From a checkpoint of a small transformer trained on Wikipedia: 11.6M parameters.
MLP neurons of a small language model. Each row is named by its layer, matrix (down: output weights) and neuron, and shows model dimensions 0-95. Each number is 128 + 24 x the weight over its row's rms, rounded and kept within 0 to 255. Numbers have three digits each. A neuron's up and down rows have the sign that makes its largest values positive.
A block is one neuron, or neurons of one layer that tend to fire together. After each block is what it responds to, as a language model described it from the Wikipedia text at the highest values.

L10.down529:118136144125109141113137142167118161122091084148079099145111105102122095150087123096147145172112121146133149145127163131161137167159123139088126142162105107105131113141160141108139131109143111103118129128130126130124155138126136169110120120120089128129135134143123144171132121089155146136
Responds to: Mid-word fragments of split words

L10.down215:127115149115150103110135163124108126106101116115198130179127133093084105138146144166125171123140116134091090094112144153118109129162143117152099133149086168128128132092102138117160130128118119119088132157085128099108108096124124161103155132123158143108142104149118102141101141127143172105
Responds to: Auxiliary and copula verbs

L5.down8:134113105156146147120130146072113123117097097167172176130120101103124155151097127154106165165119133126173170158130148123137129134194141150145155125164120136149165106109134133178120133177142157150173147098140112101142124122105105144143068123101152120137116101133131147151131110097160121089
L5.down80:135165117199128121107143168136117156153116177124133158139141116107134142127125109171084127148133113170118075132107174122174159154131119128149124075100111129132100141139169087139135156122114109113116136088116131092111130120111175087124111132110167105151183123136136102136108144118130101167
L5.down135:137111132125172138124130114157090148115175133134157127138098143085115115122146125162116124151084123131144157133167099159160153126100120103148094096162065126138128149099126109156126097125132129124153108144129178147127134137109178146151134168142157115141072176123134125131127145080172118137
L5.down141:169162145099142104115099122098111198135104114104115088092159144127129125115161148122140104145122111125146122076078135098124107172087139155093116131134119089143111152122123128108140112118159131134137148144112148095127130108141141130122127151084155168143116122097158112158118138110134117126
L5.down176:127166121173086170122156129130117181128102118157161156116141102081144123150137117157137122128140120147158147117100142110097133140172108094137156121108124150136177106149106095152116138113133169144115167118142158150090128079117096102099164138124153101159120146121091131120126173128141102099
L5.down248:164116122113169154094117116126129133097090166121150127147141146161093116088097095102122072130119108111154154105151119167145130166121133137167113173105150130147150120147080125182181096112141119116089118128108158124112142186123092086152128161125108176113097151105091097151126148147153124119
L5.down281:128154130137119114156111165119110105178081154125117172102119154085128134094135131120182103159100120154123140175116111096160148123153116090121104109128118155122142113168099117152112120157141174154124133107127141138139125126101131117134111094095139132143079116169121115152078123137124109125
L5.down457:111081120123167143126155134175119129116121121054189123139125140096161094117126130130098145117146088114078150129178186133111135097122119115143147148110098120130128158144111126122132098158119117141134162117161141144146103090130135111133157147111130136109143106113111132149130107131152149143
Responds to: Word-completing final letters

L7.down132:110115131138149133118151107081110146116122129174127097133076112121134126104101133131130134111189136119107119114125147100156125103157144151154084129147124083140146105152115100127130130127091154133104140142162112118124127101118134121131145120129134127137127113174130107109094157093135167113
L7.down158:120120137154124114106090117115165137082135117169117129167169153092100121085116110132156084153133101106136089110139093113151041147120149122139127127121155132125124129118137126123150183096105126131117149162113146112112075106138151119140121150155128127133138132075114109112139106100130135110
L7.down279:121172156163133163152125130128058155107173146143127122146132171123125110175138156112112122127141137105158121133122103166110143146112130150163135174103121053135125127094096149087161115125127127159111163133091148124108135152090146104153130130123133094135155146134151158138157147149084100090
L7.down358:089134135139105116130096151165128108144114125137162150124189136118147137150129088121126143108150131176122091143116148146078073132120128145147151107081104086122098121119101099131140157112129152149133151154111135084131166153129140086089138159138130125105147106149082104149088131112145117158
L7.down507:130113109128134098096089132071132164096118128146133101117092140124108152129111162139151125171074154142093091125157172112164121128127147140089145148106116153111137127126157155116116110104109144134132077088125149121186113111124155135129135127135137128110087101116111146119117135145124177076
L7.down521:127104135144133144102165130124105120124126156117136106158123171126103122159130123091172135133102136159102116176169103156162151087175114157138120113147099159101154149091207131119129141171106153107119132103141085116142149151092102120135163105121167127140113124114133108113108137159133089107
L7.down557:122167068144150134153109100155145128144169117074117060123200070147063133163114132129086123145166109106125117113117157144146167102139141088115148135140149121143168107114135125140133168133150157133104090089108132088088094119150148136166140171111138127080090149145145127169153149157125151120
L7.down575:145134157178148114112147135111153154143129117098136100125155117159158132093160143144118127127095128109107117150131177168147071113139152145109098127126141127110110144144128130099137141118144089159092116144122171121123079141149145158078136134121157099107141128131170136106142160169104165142
Responds to: Past-tense verb suffixes

L5.down22:119120155154126108161145118119142170099076149166171093146140114113123129101139154124161166113142147129113131070092132128081096110154122090165130117142065138138120095110143124129091108155119104096126173139112109169115166089142113115076144120136120144083092108110155123068127121161175124115
L5.down26:085120130115137157124179117146136154125128118152102098084102124120145108124159143127136091093136092182146125148116099134157108075149122167146127137117074130126116070144120097130099146145145150143177136130092144114166056133155160139160168131164118139130115130106115062122126196100167147094
L5.down130:151123102132138127131141151100079138119154160157134119128172149153089113139130142126118172169161124145138094131155101154120108060125120130160162130123127101152111127089135139109075138136116119108139114120132105115153132140139138105175160129139126145128164118114128151110125157155150088091
L5.down291:096172120111157109148112081137136138101099153148178115111158077119144126158143104162074148157154129140148129134129110046149109132153128099136152149183083099112094110123116100089123108120115122123126170114159098110115116102113132127112079094093145140167131137151150137133153116164173106135
L5.down391:091131145105147136101138148109127170117124139128129118119087144171131136155096131138156123093128108088130149096154126110145117128170129095124135166118106161157121138133126094127162114140168094091122102134135133096174109150114124127139135163118134103138155127152118103164123147147102133155
L5.down428:111152114161134135103112147114122137181125105127147132098168119117127146133116156182091132123143155100168128130153146112161157111126120126161096095118174183105110153165138102148086148102148125126102137151089135109169140132139134134123090106159152125160119139105141123083125151092161113122
L5.down431:145135148171097113161155100160104191125114135148093132135153121163123118133133113168093118141126155128170082119142164117089118110102161134119132099162122107124076153116106127145087150088132121136131134117164144123124142118146156085106081117128142123171087091104159113102099154104138108139
L5.down446:143122150099187132099119091121140119061155074146113153102110099080149124150142111103144142152158135114133133107093154064166139126159148156128121125143139115118170142091145157139114082148133148113105134104104113171103109104119112127142114093130127123149129177137102068116126139103141146115
Responds to: Mid-word fragments after F

L5.down54:123149107107121154127118154146099149090098118164099133163128080132124151163126144165141137130146171120185136096097146173131132129107131124104114103156157147154086129163082118121138131161122091136143139124097162116133132099147132153141145146115152145147173116107110097127125120177150161130
L5.down56:082117180101149141139111108135141116084141124155157126132131110137164135130120167106074113146096192142121156139140143134127119095039176114090117153128149123123101138147114176109114119153121109111142150099141135137144140129117114150133168081133109172138110099153120130101107122170135115126
L5.down87:117147158099162117120127134117119146182154121105122117172080134130114134154129086131153182118084106124144091124119136171130133130143099121116131105135132129164129132123134174107107166096112126128125140145106167163131080122123128082157135143130121136092117136133149087107111172099114151144
L5.down186:129121119166126136107115103154142126145082134110127160119132097077100132104089132130085094130153173132070156127126152113129122166121138178136112141141132100096119142211128150168151136117136100119106124103139145150189132157109105141076149170106100174103164104100125126109167108099109114118
L5.down188:175090114166166131137119127117122106124103150113121134117161169152112098160100121141113161133119104163129128142164107151098138114143141113144120101123134139128120129128107146140160131072127108107176132122105119064150139147123136096140137162151089111116100127109137119112151103108133211156
L5.down193:137132140138139149147079163133145171135153085085079150128173093156149160132110154149103093108111124145137130100133137130097122124126104160131132089091115159110133122121097094126156113109138158109180123135120198165114092127114153140123089129151136185127137135167106154098121129082123153094
L5.down194:102125171132137149093157128118086084121111142144139082108123089139112140120130131111171099105130149128125116152188109136134081130165141158167089094107129119122104139129147075158136135149112105102167159101087150144116093119129132134136152115174096111130150100154135152145110125112142098164
L5.down306:124090111115117143154150142098101136101103141129130117105135127083142130102138127109148109104132099130121128144102083122161171131149150139100153136120104126129068073165094143130130148102112192170132091145151114134154154133136139138148129150145111105151118138129126147128141121128101169100
Responds to: Mid-word continuation pieces